{
  "num_hidden_layers": 15,
  "vocab_size": 8192,
  "lr_mult_qkv": 0.4,
  "beta1": 0.9,
  "warmup_steps": 504,
  "dataset": "wikipedia_en"
}
MLP neurons of a small language model. Each row is named by its layer, matrix (gate and up: input weights) and neuron, and shows model dimensions 0-63. Each number is 128 + 32 x the weight over its row's rms, rounded and kept within 0 to 255. A neuron's up and down rows have the sign that makes its largest values positive.
A block is one neuron, or neurons of one layer that tend to fire together. After each block is what it responds to, as a language model described it from the Wikipedia text at the highest values.

L6.gate35 [ 94 155 113 179 169 115 101 107 192 127 131 159 134 122 143  96 147 153 145 103 128 110 140 111 120 145 155  81 136 131 133 107 153  92 145  95 136 148 158  29 102  64 130 175 185 119 139 144 118  95 132 108 103 128  84 138 146  79 143  92 147 120 126  72]
L6.up35 [159 172 137 171 164 115 124 138 165 124 132 124 126 127 145  84 155 169 152 130 119 175 158 102 161 112 103  66 122  98  80 138 154  82 109  39 125 133 105 132 103 120 136 140 176 140 119  71  68 135  79 188 118 130  62 130 129 144 111 151  35  37 128 136]
L6.gate405 [133 119 103 132 123  98 168 170 121 187 104 181 127  94  95  97 122  95 187  81 143 133  73 123 113 120 128 132  80 133 140 125 121 105 168 148 156 159  90 138 131 128 143 161 139 152  82 112 129 140 117 106 106  94  94 151 130  80  93 124 122  55  97 134]
L6.up405 [150  80 135 156 137 161 149 130 109 102  93 118 193 141 103  41 134 106 123 143 173 137 138 131 134 142 109 164 125  99 126  92 114 114 110 142 130  57 166 113  72  66 178  83 126 165 123 129 142 109 221  89 129 138 182 110 126  84 147 144 122 125 122  97]
L6.gate427 [136 156 112 109 141 149 150 144 159 127 134  98 136  89  98  71 124 112 185 140 108 120 126 125 145  80 107 147  94 179 138 153 133  95 156 123 140 142 129  81 152 175  40 139 130  88 138 160 126 130 130 122 112 106 155  86 178 164  94 148 118  52 139  74]
L6.up427 [117 171  72  74 152  86 148 135 118 113 110 128 138  86 109 127 101 151 103 106 107  68 121 219 112 151 117  53 117 162 161 145 118 122 174 122 116 115 164 135 175 118 145 140 115  96 141  74 122  86 101 101  79  25 167 148 154 107 108 103 127 120  91  93]
L6.gate597 [100 187 119 159 149  45 146 188 103 119  78 146 151 189 132 108 134 164 167 111 142 101 138 146 154 131 119 112 177 185 148 140 111 140 155 131 135  96  54 147 137 210 194 104 108 176 171 126  45  86 148  97  79 122 104 114 143 105 127 139 131 148 152 146]
L6.up597 [130 122 125 135 123  72 136 162  69 128 147 143 144 128 108 114 115  96  94 106 123  94 158  95 160 137 179  97 106 141 141 170 149 188  90 121 152 139 150 132 128  70 120 181 152 156  91 152 102  73  58 146 118 188 151 124  99 117 207  91  98 119 102 135]
L6.gate916 [120  98 106 132 120 147 150 133 170 142 137 157 181 119 126 167 136 139 137 125 133 147 127 134 137 135  79 107 124 121 118 209 146 123 102 129 129 157 246 173 116 110 148  90 100 159 140 119 105 146 194 158 138 123 134 131 124  94 154 100 126 140 174 130]
L6.up916 [120 166 164 130 156 148 131 120 139 114 107 122 121 121 115 111 117 149 149  87 119 117 207 165 128 141 103  87  87  87 129  65 212 112 169  98 169 156 139 141 116 117 126  93 117 151 155 189 164 124 123 115  84 123 108 110 121 114 119 160  66  63 132 131]
L6.gate943 [137 199 114 166  82 146 148  82 231  83  97  92 126 158 134 117 121 138 229 103 116 154  67 144 103 175 146 128 160  99 143  96 126  94 194 107 115 120 130  85 144 137  96  72 111 149  99 166 144 132 103 132  79 110 152 174 105 105 122 101 115 144 117  88]
L6.up943 [164 165 146 130 106  95 140 121 135  98 171 116 132 151 134 143 143  55 147 110  89  99 183 190 233 104  96 145 128 137  76 123 147 101 130 121 119 144 141  54 151 117 112 167 153 102 144 130 143 123 122 128 112 222 195 167 148  65 161 118 124 184 146 138]
L6.gate969 [113 163 133 129 103 160 191 119 160 121 151 111 112 115 135 116  98  96 136 152 108 138  85 146 180  78 109 109 146 112 119 145  93 143 109 158 185 140 136  65 119 135 151 114 111 138 161 133  86  99 140 105 132  86  94 130  72 169 156 151 157 139 107 176]
L6.up969 [170 163 170 127  95 114 167 111 140 123 129 132 145 149 124  88 140 126 104 136  99 108 117  94 153 175 134 132 154 159 116 111 121 160  76 132 103 148  94 161 144  84 132  84  69 160 118  88 135 201 114 151 135 108 116 103 133 145  90 148 125 122  83 140]
L6.gate1501 [113 108 114  64 116 118 106 163 150 118  76 122 126 120 132 189 115 138 150 141 204  86 109 110  41 168 162 110 132 152 148 114  87 142  86 124 140  80 100  82 166 140 111 112 166 126 104  90 150  85 148 118 127  95 146  89 128 184 122 147  89 140 151 135]
L6.up1501 [124 129 101  39 194 121 101 144 155 140 139 166 146  80 113 105 156  97  83 113  78 158 107 131  98 225 106 147 114 128 122 116  55 130 120 131 109 167 133 137 137 122 122  94 106 146 106 109  59 102 115 111 135 130 136 136 142 110 111 133 123 179 148 137]
Responds to: Final pieces completing nouns for events or releases, mostly Oper-ation before named military operations, plus Hurric-ane, explo-sion, single, tour, medal.

L4.gate1560 [ 82 126 178 127 121  79 138 127 118 146 144 159 140 161  95 146 137 131 150 141 141 102 115 126  77  66 131 167 116 164 161 133 144 117 143 132 128 153  85 152 124 106 216 146  63 116 124 100 150 117 150 135  92 140 102 104 141 105 113 174 117 137 188 173]
L4.up1560 [134 127 124 122 175 170 121 134  99 144 127  94  81 132 133 107 101 149 138 126 114 148  93 116 174 124 133 161  79 165 149  99 157 162 217 162  91 188 101 111 174 149 121 134  91 119 104 113  87 126 175 117 130 104 172 179 143  95 145 108  97  78 165  91]
Responds to: Word-piece fragments that begin or sit inside multi-piece words, often names, such as En(sembl), Mé(ndez), plat(in)um, rec(ently).

L6.gate87 [171  99 144 149 123 120 125 147 131 110  99 130 141 132 131 170 119 135 115 150  85 144 122  98  94 128 173 171 148 158 123 123 146 146 107  55  77 162 151 120 137 191  80 128  84 139 152 160 151 129 115 142 190  72 119  97 110 116  90 140 165 165 151 108]
L6.up87 [116 153  69 142 155 152 187  95  81 149 146 158 147 116 101 189 144 120 123 132 163 133 132 115 204 143 134  86  87 175  90 128 154 144 147 150 139 186 123 119 136 115 196  72 139 160 101  98 136 148 142  93 159 116  81 107 186 122 162 136 162 160 118 149]
L6.gate180 [148 160  80 107 109 131 139 165  75 181 174 153  95 148 135  80 166 145 110 136 159 154  75  93 126 144  92 153 104 133  73 166 120 151 171 111  86  88 104 170 131 131  97  76 126 176 155  53 116 132 118  97 175  84 165 157 140  79 134 109 186 138 131 102]
L6.up180 [144 145  96 123 125  74  90 153  87 159 186  76 133 140 121 130 119 217 112 120 183 153 164 106 147 143 144 140 115 131  78 129 150 146 162 101 115 171 152 147 126 108 107 122 175 153 146  74 118 112 112 102 164 141  97  88 166 127  85 143 158  60 158  86]
L6.gate508 [115 112 112 121 176 112 149 108 127 112 129 150 132 107 132 142 108  83 191 144 104 100 141 120  95 105 130 154  50 180 139 135 122 121 150 110 106 120 160 103 163 146 169 128  90 144 149 118 122 105 132  93 134 176  84  91 112 133 178 109 113  70 119 105]
L6.up508 [ 68  63  73 170 124  76  99  88  92  96 172 119 167 138 127 106  62 148 141 193 113 139 133 132 172 126 138 113 111 125 166 104  82 159 174 179 163  98 210 131 128 172 152 104 114 194 123 131 146  90 165 131 164 180  93 118  56  97  71 150 162  66 127 134]
L6.gate552 [190 165 146 136  73 140 208 147 148 128 100 103 130 139 113 116 174 135 139 123 100  93 166 116 117 112 155 146  61 158 145 125 145 120  70 115  88 116 132 143 180  52 101 137 114 139 123 158 131 116 140 170 123 132 207  78 114 115 145 143 120  95 138 135]
L6.up552 [149 194 102 200 147  95 106 121 161 115 110 104 157 112 136  82 104 107  69 142 158 160 162  87  79  69 137 105  95 126 131 131 160 138 202 163 109 185 194 101 134 153 143 168  93 145 111 156  53  97 167 105 112 119 160 108 111  99 102 127 118  90  85 143]
L6.gate822 [123 118 151 113 112 151 127 153  88 109 128 155  91 102 119 113 128  75 136  95 154  92 120 128 160 143 182 159  73  52 127 103 114 109 187  88 178 140 178  91 199 172 169 128 139 152 157 156 140 113 144 161 140  91 156 147 122 104  67 105 182 134 185 112]
L6.up822 [156 150  85 130 188 148  89  83 161 153 155  74 122 134 115 159 132 170  89 128 166  42  85 116 130 113 151  99 104 186 186 180 126 207  70 102 150 127 156 122 181 146  89 137 123 167 140 191 163 136 120  72 138  87 144 104  81 154 100 172 186 104  96 144]
L6.gate1263 [104 183  60  65 184 156 106 183 111 160 158 134  50 154 145 141 125  90 115  92  94 103 172 130 123 134  99  98 116 215 120  87  97 154 132 113 127 138  87  65 151 167 159 134 123 141 132  90 149 178 123 112 131 149 126 164 133 117 111 183 135 116 144 100]
L6.up1263 [112 165  95  61 123  98 153 196 138 194 124  88 144 130 124 153 149 131 159 152 130  76  95  90 177 124 174  85 103 151 114  95 105 173 142 108 121 145 177 126 154 128 115 131 170 113 125 143 193 157  90 129 118 113  66 102 146 120 130 138 163 112  73 169]
L6.gate1366 [169 150  94  74  85 147 143 182 118 116  96 189  80 118  78 135 142 178 108 154  92 147  75  79 114 114 123 164 173 167 152 150 118 100 124 159 166  99 130 147 135 191 167 146 160  91 142 103 140 158 122 166 183  87  82 104 131 134 124 138 187 124 136 118]
L6.up1366 [ 67 110 121 139  89 152 136 169  68 178 132 130 132 147 134 110 124 143 116 107  99 116 134 142 143 131 162  98 142 104 155 174 121 168 155  99 128 165 161 172 135 161  70 120 111 144  97 100 155 171 109 110 112 105 153 141 102 139 122 186  92 113 146 111]
L6.gate1838 [123 159 145  97 118 175 169 168 167  83 172  77 168  97 154 163 111 119  83 161 122 118  87 167 100 103 164  87  96 122 143 188  96 160 171 193 170 149  88 176 164 136 107 133 163 116 182 173  79 191 133 152 164 164 165 125 107 123 141 139 125 102 183 124]
L6.up1838 [ 66  95  89 147 118 101 213  81 118 130  66 131 169 120 136 138 148 135 141 142 126  75  83 134 168 116 102 135 118 105 107 156  82 164 133 155  62 239 150 173 105 146 111 100 104  93 144 142 164 170 111 174  83 111 139  76 142 101 127 141 126 123 171 129]
Responds to: Subordinating words that open a new clause, mostly sentence-initial Although, also when, where, after, due, who, plus scattered mid-name word pieces.

L7.gate45 [112 182 153 205 105  73 153 110 145 170 121 119 110 125 118 157 141 153 102  82 137 147  90  77  95 118 129 161 166 164 136  88 170 144 177 132 132 143 159 109 114 114 153 178 142 138 121  93 169 105 146 115 121  73 122 165 161 126  80 145 122 126  83 143]
L7.up45 [106 159 162 152 138  61  96  62 158  97 182 111  73 125 133 143 140 142 138 173  82 145 104  95 182  97 113 153 131 178 152 116 126  52 184 120  92 108  67 140  82 141 166 123  81 116  34 113 152 144 109 137 159 139 148 135 103 149 153  66 153 129 130 122]
L7.gate502 [134 121 182  93 143 132 214 135 123 115 133  56 121 139 121 102  84 173 144 116  95  63 129 136  88 116 143  84 121 138 151 158 113 121 158 126 119 167 133  62 176 118 142 166 164 169 118 123 131  69 117 121  58 114 148 185 131  72 155 146  74  99 167 128]
L7.up502 [ 95 102  64 103 104 175  80 128 135 162 154 107 172 125 110 207  99 155 107  99 152 138 170 108  77 119 117 120 116 142 151 119  99 123 130 154 144  87 100 123 102 154 191 156 106 145 117  93 149 101 126  79  90  95 128 108 127 115 169 156 119 112 168  90]
L7.gate989 [ 95 154 194 194 142 168 110 152 173 147 149 123  68 109 142 128 124 133 116  75 145  91 168 150 149 119 125 126 153  95 126  73 139 130 100 144  74 140 176 144 124  94 156  60 124 113 143 115  92 112  85 177 104 129 124 122  74 179 163 154 101 111 109 116]
L7.up989 [102 123  99 131 154 154 120 125  86 133 174 115 102 169 116 125 146 135 161 116  98 108 126 130  90 103 109 124 119 153 118 142 142  94 132  85 187 116 127 152 153 166  88  91 132 145 104 127 125 117 168  83 145  99  79 145 166 135 170 142 128 129 165  67]
L7.gate996 [129 192  68 125 137 141 143 143  99 181 145 205 140 173 133 139 129 129 133 151 149 199 103 113  91  92  47 169 111 152 110 151 141 189 159 126 123 112 107  69 120 128 214 104  98 111  57 159 159 187 123 162 133 114 139 127 173 252 105 204 116 106 152 164]
L7.up996 [136 115 144 135 131 139 160 143 145 174  96 112 128 142 149 111 156 158 199  70  95  89 135 173 138 183  54  86 142 134  58 103 135 104 143 101 152 143 118 148  24 165 197 123 107 126  91 150 189 132 126 165 169 103 112 177 135  91 107  67 123  94 140 107]
L7.gate1377 [166 132 162 124  94 140 129 111  69 116 109 180 164 103  89 208 157 126 160 129 175 139 139  86 128 168 155 127 167 136 107 102 119  86 171 130 100 188 140 108 129 142 113 116 133 156  79  94 136  84  89 111 149  69 100 145 116 126 140 217 142 125  75 139]
L7.up1377 [ 73  47 137 164 164 145 151  79 127 108 107 147  80 138 135 128  83 152 156 117 131 147 137  88 160  91 114 113 124 126 126  59  97 178 122 123 101 147 107 183 171 103 152 146 100 111 101  67 116  87  86 154 154 120  96 122 130 143 139 165 149 117 168 115]
L7.gate1566 [131 126 170 153 131  77 116 106 164 127  94 133 130 132 134 179 107 167 149 172 181 151 125 124 145 123 122 118 154 185 117 121 126 178  80  90 122 120 120 165  95 131 133 106 143 144 140 103 104  70 144 159 164 216  55 127 112 176  80 159 119  70 156 169]
L7.up1566 [145 122  97 128 179  87  86 172 111 137 111  81 189 124 143 137 154 115 136 169 176 148 134 131 162  99 194 165 174 135  67  93 205 102 120 137 139 207 124 194 126 172  67  71 119 165  89 109 123 138 113 149 149 127 148 184 131 127 108 144 139  97 108 133]
L7.gate1590 [123 114 152 161 102 198 148 124 125 122 113 183 104 125 120  70  97 120 142 117 159 121  77 102 122 134 156 131 142  89 134 130 176 138 144 174 109 128 117 107  78 208 101 135 139 108 162 117 139 143 131 156 127  81 101 141  83 133 138 105 143  85 159 155]
L7.up1590 [ 71 113 132 148 108  88 146 155 136 133 109 110 112 129 100  68 110 149 108 105 181  87 179 113  93 144 193 126 187 129 147 114 115 142 106  93 102  90 159 128 128 173  48 135 128 106 135 102 166  87 158 115  79 126 133  80 121 115 181  94 111 115 123 177]
L7.gate1952 [112 138 121 103 155 129 144 109 104 148 139 165 137 161 131 126  78 158 152 147 135 172  81 165  62 141  69  55 138 118 108 119 190 134  73 152  90 139 162  56 114 120 174 120 139  47 140 127  80 177 103  52 164 139 115 118 136 120 119 105 118 136 198 170]
L7.up1952 [147 125  94 187 127  85 130 105 119 125 155 130 113  98 123 122 136 179 169 119 140 144 124 184 108 130 111  84  70 112 108  44  64 137 113 154  68 169 161 142 123 107 103 109 129  79 168  71 176  95  96 118 164 152  97 107 118 107 155 226  75 114 131 124]
Responds to: First subword piece of a longer word still to be completed, often a capitalized name or title fragment, such as En(sembl), Con(ceição), ob(sessed).

L4.gate646 [ 90 135 128 114  80 163 157 137 134 107  90 163 138 142 132 160 148 194 131 123 110 146  86 142 189 137  81 146 195 142 110 137 135 146  83 109 143 124 129 123 135 160 136 105 108 128 122 116 111 140 164  98  86 104 130 146 124 136 112 136 155 208  81 147]
L4.up646 [155 119 172 170 147  63 134 103  89 141 115  92  99 170 131 120 127  79 147 126 141 113 105  80 105 155 125 115 120 170  72 152 125 159 126 154  98 177  61 125 152 100  86 134 130 115 120 102  66 144 127  87  94 153 167 147  99 107  69 117 143 123 122  96]
Responds to: Short first subword pieces of proper names and uncommon words, often in tables or lists, such as El (Elder, Elwell), Em (Emil), Ar (Araz).

L6.gate162 [160 128  77 195 161 169 206 100 109 132 106 202 108  65 124  87 132 113 191 159 156 152 112 181  65  80  83 137  85 148 159 116 144 188 160 137 147 178 137 179 143 150 162 112 151 123  97 144 107 156 155 130 123 148 113 110 125 200 135 147 108  57 160 138]
L6.up162 [133 134 195 128 118 137 133 171  88 165 164 172 135 119  77 115 191 144 113 139  82  83 129  62 157 119 125 172 115 146 129 162  69  98 107 139 134  87 110 160 100 153 155  86 121 150 156 100 140 158 134  84 114 132 184  86  78  82 155 152 127  75 130 131]
L6.gate542 [117  86 148 142 149 180 153  76 130 120  82 141  90 133 106 193 171 154 165 155 168 142 138 131 160  67  52 160 142 173 185 113 108 167 117 111  76 173  87 149 150 144 114 126 114  88  96 150  79 108 156 130 120 177  45  89  76 138 152 145 143  83 162  66]
L6.up542 [101 149 162 114 116 190 132 120  83 177 172 106 112 142 137 206  85  94 165 118 127 148 146 138 154 100 170 102 100 139 108 114  73 167 105 148  75 119 130 169 144 148 162 125 187  98  74 130 120 133 109 154 110 150 141 120 103 128 147 164  84 128 189 134]
L6.gate1023 [172 133 114 147 136 145 109  96 140 102  93 165 177 144 144 123 175 149 113 126  90 134 135 125 110 142 133  84  94 138 104 114 116  85 150 139  92 173 153 143  53 180  74 141 169  90 141 164 135 108 141 157 149  77 154 124 142  98 155 175 106 116 132 135]
L6.up1023 [128  80 173 151 123  90 177 125 113  84 169 146 152 121 149  79 118 156 116 169 138 114 123 130 125  58 141 110 157  55 122 154 130 170 125 113 173 106 194 163 100 166 149 145 107 136 134 121 165  63 116  91 124  47 140  72 112 118  74 148  61  99 175 140]
L6.gate1207 [128  77 171 132 152 169 152 167  80 157 121 162 101  98 140 144 122 161 151 182 116 159 112 111  74 160 177 157 145 148 204 129 204  99 126 113 112 161 155 110  97 147 123 155 140 131 142 133 167 110 181 176 190 116 110 150 142 128  97 170  89  74 146 116]
L6.up1207 [180 136 143 144 160  84 106 133  67 105 142 153 155 156 108  91  96 167 130 187 100 116 112 155  89 145 203 135 136 112 143 151 126  96 167 128  98 153 161 122 146  79  97 156  53 139 140 120 190 103 175 159 173 151 109 117 110 128 110 140 193 115 193 137]
L6.gate1719 [101 158 178  71  96  78  92 134 134 110 140  90 142 156 103  94  74 117 217 176 174 122 131 125 173 137 139 161  76 162  81  96 137 127 155 134 165 102 162  83  93 131 161 162 136 172  84  92 103  91 104 132 139  86  91 131 140 161  73 139 175 193 138 160]
L6.up1719 [110 189 140 146 153 127 118  96 131 149 175  98 151 163 160 153 102 171 100 113 163 110 167  91 155 124  92 179 121 102 126 162 135 167  60  97 156 107  91 162 159 129 126 131 172 162 193 157 113 113 110 129 126 118  99 169 125 141 114 153 169 131 117 156]
L6.gate1986 [131 182 129 161  93  97 113 117 123 157 136 171 127  71 108 163 122 109  94 103 140 101 106  80  97  92  98 122  98 112 152 119 104 122 133  94 124 159 117 151 184 166 130 111  40 151 112 117 119 115 166 162  87 147 152 128 138 106 125 152 141 141 167 164]
L6.up1986 [137 134 131 171 133 117 166 134 103 113 136 127 150 100  94 146 100 127 177 185 122 115  99 160  92  72  98 178 115  88 124 146 109 116 224  70 110 200  84 142 146 149 124 149 143 101  70 216  82 124 183 187  88  95 109 105 136  85 121 126 142 145 118  70]
L6.gate2029 [ 96 136 138 160 156 141 144 147 155 111 116 148 182  80 128 103 187 133 134 137 134 172 113 131 125 132 183 164  96 134 144  88  88 122 116 115  52 147 100 166  97 163 149 158 140 149 122 157  65 148 112 141 152 152 101 149  95 118 147  87 103 151 125 120]
L6.up2029 [ 77 126 161 153 128 168 151 121 145 119 165 156  97 116 117 130 171 150 118  79 176 152 123 135 173 143 153 148 169 128 143  85  71 107 106 134 130 159 114 118 116 159 175 148 138  65 113  84 119 126  61 184  87  95  96  62 122 132 141 165 147 140 135 149]
L6.gate2033 [164 129 179 120 182 132  96 113 131  96 177 157 107 164 136  94  51 123 140 153  91 115 163 152 110 100 113  92  79 164 155 145 119 167 172 157 132 151 149 100 146  95 132 135  83  95 101 107 110 159 102  98  37 134 156 129 110  57  68 157 153 114 213 152]
L6.up2033 [ 78 174 149 135 156  99 177 126 118 137  78 138 127 118 143 134 123 141 173 125 150 137 146 194 128 103 154 114 143 115  94 114 136 177 114 151 125 138 126 105  98  95 158 112  89 122 119  97  67 145  99  54  69 101 193 159 105  77 132 129 187  77  99 116]
Responds to: Fires mostly on "En"/"en" word pieces, often capitalized at a word or table-cell start (Ensembl, Envoy, Entities), plus assorted mid-word fragments like -ingu-, -oug-.

L4.gate1068 [157 127  71 137  85 133 105 149 174 150 126 112 121 135 105 110 147 101 137 194 200 114 168 175 152 126  85 135 158 110  86 136 113 179 131 104 109 119 167 110  97 114 107 146 156 141 125  77 124 105 120 167 149 104  90 113 133 141 130 102  99 203 131 157]
L4.up1068 [175 158 103 171 168 127 132 109 147 117 152  67  88 121 136  95 181 135 133  95 195 114 142 132 102 141 132 107 179 146 153 145  91 160 165 112  88 128  96 124 145 135 132  88 157 168  99  93 115 146 184 157 156  68 132 202 108 172 139 129  89  87 146 161]
Responds to: Subordinating conjunctions opening a clause, sentence or song title, such as When, While, Because, Although, Where and Why; also hyphens, year-range dashes and word pieces like reduc.

L7.gate184 [147 174 101 179 120 130 131 101 132 127 133 139  42 138 139 101  82 185 127 109 146 130 158 112 153 110 146 126 131 161  88 111 151 140 162 161 104  87 126 176  68 104 114 157 135 123 132 138 178 154 142 150 120 103 149 131 151  97 141  93  92 110 127 166]
L7.up184 [117 139 196 104 157 168  99 107 159 167 170 110 126 102 144 131 148  71 151 168 109 117 124  76 124 113 154 155 154 165  99  48 119 143 165 128 130  39 157 123  98 120  90 122 154 155  94 139 113 135 165 137 164  57 154 141 153 127  93 114  78 122 186  66]
L7.gate237 [147 145 137 143  83  93 122 133 190  89 185 136  91 135 114 155 101  98 115 165 150 102 191 104 113 147 133 144  97 114 112  94 123  74 139 135  50 159 159 120 142 138 122  76 200 129  78 195 140 127 120 104 145  82 107  85 199 173 156  92 178 152  98 164]
L7.up237 [146 144  60 136 104 143  71  98 124  90 114 108 112 127 149  92 120 191 110 109  92 145 124 108  47 159 107 138 107 143 132 163 142 153 100 139 121 128 175 190 104  96 153 120  73 118 182 132 164 105 134 167 134 124 128  75 117 198  91 178  96 108 194 104]
L7.gate568 [111 197 119 120 182 145 147 185 178 122 102 110  83 115 110 100 121 124 154 151 108 183 110 160 185 138 179 122 196 117 118 114 173  61 135 118 118 150 147  99 148 118 153 108 162 159 153 145  85  74 118 131 119 134 135  69 168  99 222 103  62 140 146 132]
L7.up568 [104 137 112 158 126 146 134 107 192 138 194 144 138  60 113 171  86 122 156 109 110 139  89 116 200 170 135 126 146 159 105 110 134  63 100 108 131  81 118 178 153 142 133 152 103 133 177 128 125 171 135 101  45 119 158 122 138  96 143 140  94 137 135 102]
L7.gate745 [ 85 207 140 123 130 132 124 135 185  94  86 175 129 116 111  90 121 105  99  71 135 173 149 102 122 147 154 116 113 155 118 100 159 167  94 136  67 141 107 163 142  98 126 106 149 130 150  41  67 169 174 135 157 110 124 145 101 102  77 136  56 120 119 108]
L7.up745 [145  91 170  80 148 133 115 109  91  90 164 155  87 102 104 153 121 127 117 110 117 182 101 152 145 151 121 153 104 122 113 108 100 135 108 118 165 126 148 117 142 138 160 113 128 117 168 156  85 169 170 118 121 152  94 195  93 123 128 109 101 117 108 152]
L7.gate763 [144 218 154 188 150 133 128  75 157 150  89 134  92 154 158 145 188 201 132 202 119 193 103 118 170 152 172  70 120 146 126  94 160 105 193 144 110 114 205  97  97 155 146 109  75  85  83  52  78 139 110 100 133  93 149 102 116 115 144 161  72 200 172  81]
L7.up763 [188 131 133 135 167 127 144  60 152  95 101  57 143 140 160 118 196 168  98 128  88 160 136  96 105 153 155  82 144 123  61  94 122  96 144  53 148 143 170  84  93  85 146 137 127 127  37 109 205 113 130 164  85 108 151  96  94  51 135 143 139 105 181  99]
L7.gate918 [164  85 102 131 111 127 122 172 128 133  69 121  67 189  94 102 105 101 104 147 160 126 132 118  61 121 104 146 145 120 138 132 135 119 153 158 107  94 128 134 140  88 125 110 136 185 121 197 110  74 145 106 124 148  82 127 146 101 156 100  77  94 147 156]
L7.up918 [ 98 113 131 126 170  76 103 105 151 124 199  97 150 102  89 134 163 127 161 139 159 120 154 149 141 150 114 115 132 115  88 147 117 115 110 117 162  97 117  78 135 142 104 145 157 107  90 186 165  86 111 153  87 159  86 121 125 170 125 126 104 140 123 113]
L7.gate1019 [181 124 119 138 112 114  75 144 134  96 130 143  82 172 113 175 125 154 153 144 107 159 139  92 127 156 133 111 131 166 162 121 140 204 175 118 118 149 136 144 168 160 139 112  62 161 168 159  61 136 157 143  76 140 130  97 106  82 113 152 105 126 172 125]
L7.up1019 [179 142 125 195 147  99 156  87 178 100 133 138  75 145 103 126 106 151 107 155 141 146 152 142 156 222 155 111 172 127 170 105 196 189 151  81 111 103  72 148 114  99 125 172 109 133 107 162 115 100 140 115 145 131 174 126 121 130 142  69  92 150 143 121]
L7.gate1112 [145 127 102 109 169  47 137 148 133 111 106 167 188  97 134 152 128 180 149 103 178  88 128 194  98 153 126 164 114 176 167 119  73 135  67  50 168 153 108 139 105  98 148 191 143 123 161 142 135 106 117  94 114 123 186 131  65 118  81 151 118 169 145 163]
L7.up1112 [ 97 147  42 165 192 157 146 122 152 148 101 158 148 154 136 168 100 124  79 122 158 151 120 179 112 114 147 127 132 143 182 150 190  89 135 107 166 137 143 103 118 130 147 133 115 114 152 143 164 202 164 170 157 145 107 163 127 120 142 134 105 152 127 170]
Responds to: Final or middle pieces of nouns and verbs for conflict, violence or wrongdoing, such as controversy, mutiny, fraud, shot, demolition, clash, tension and revolt, plus War and World.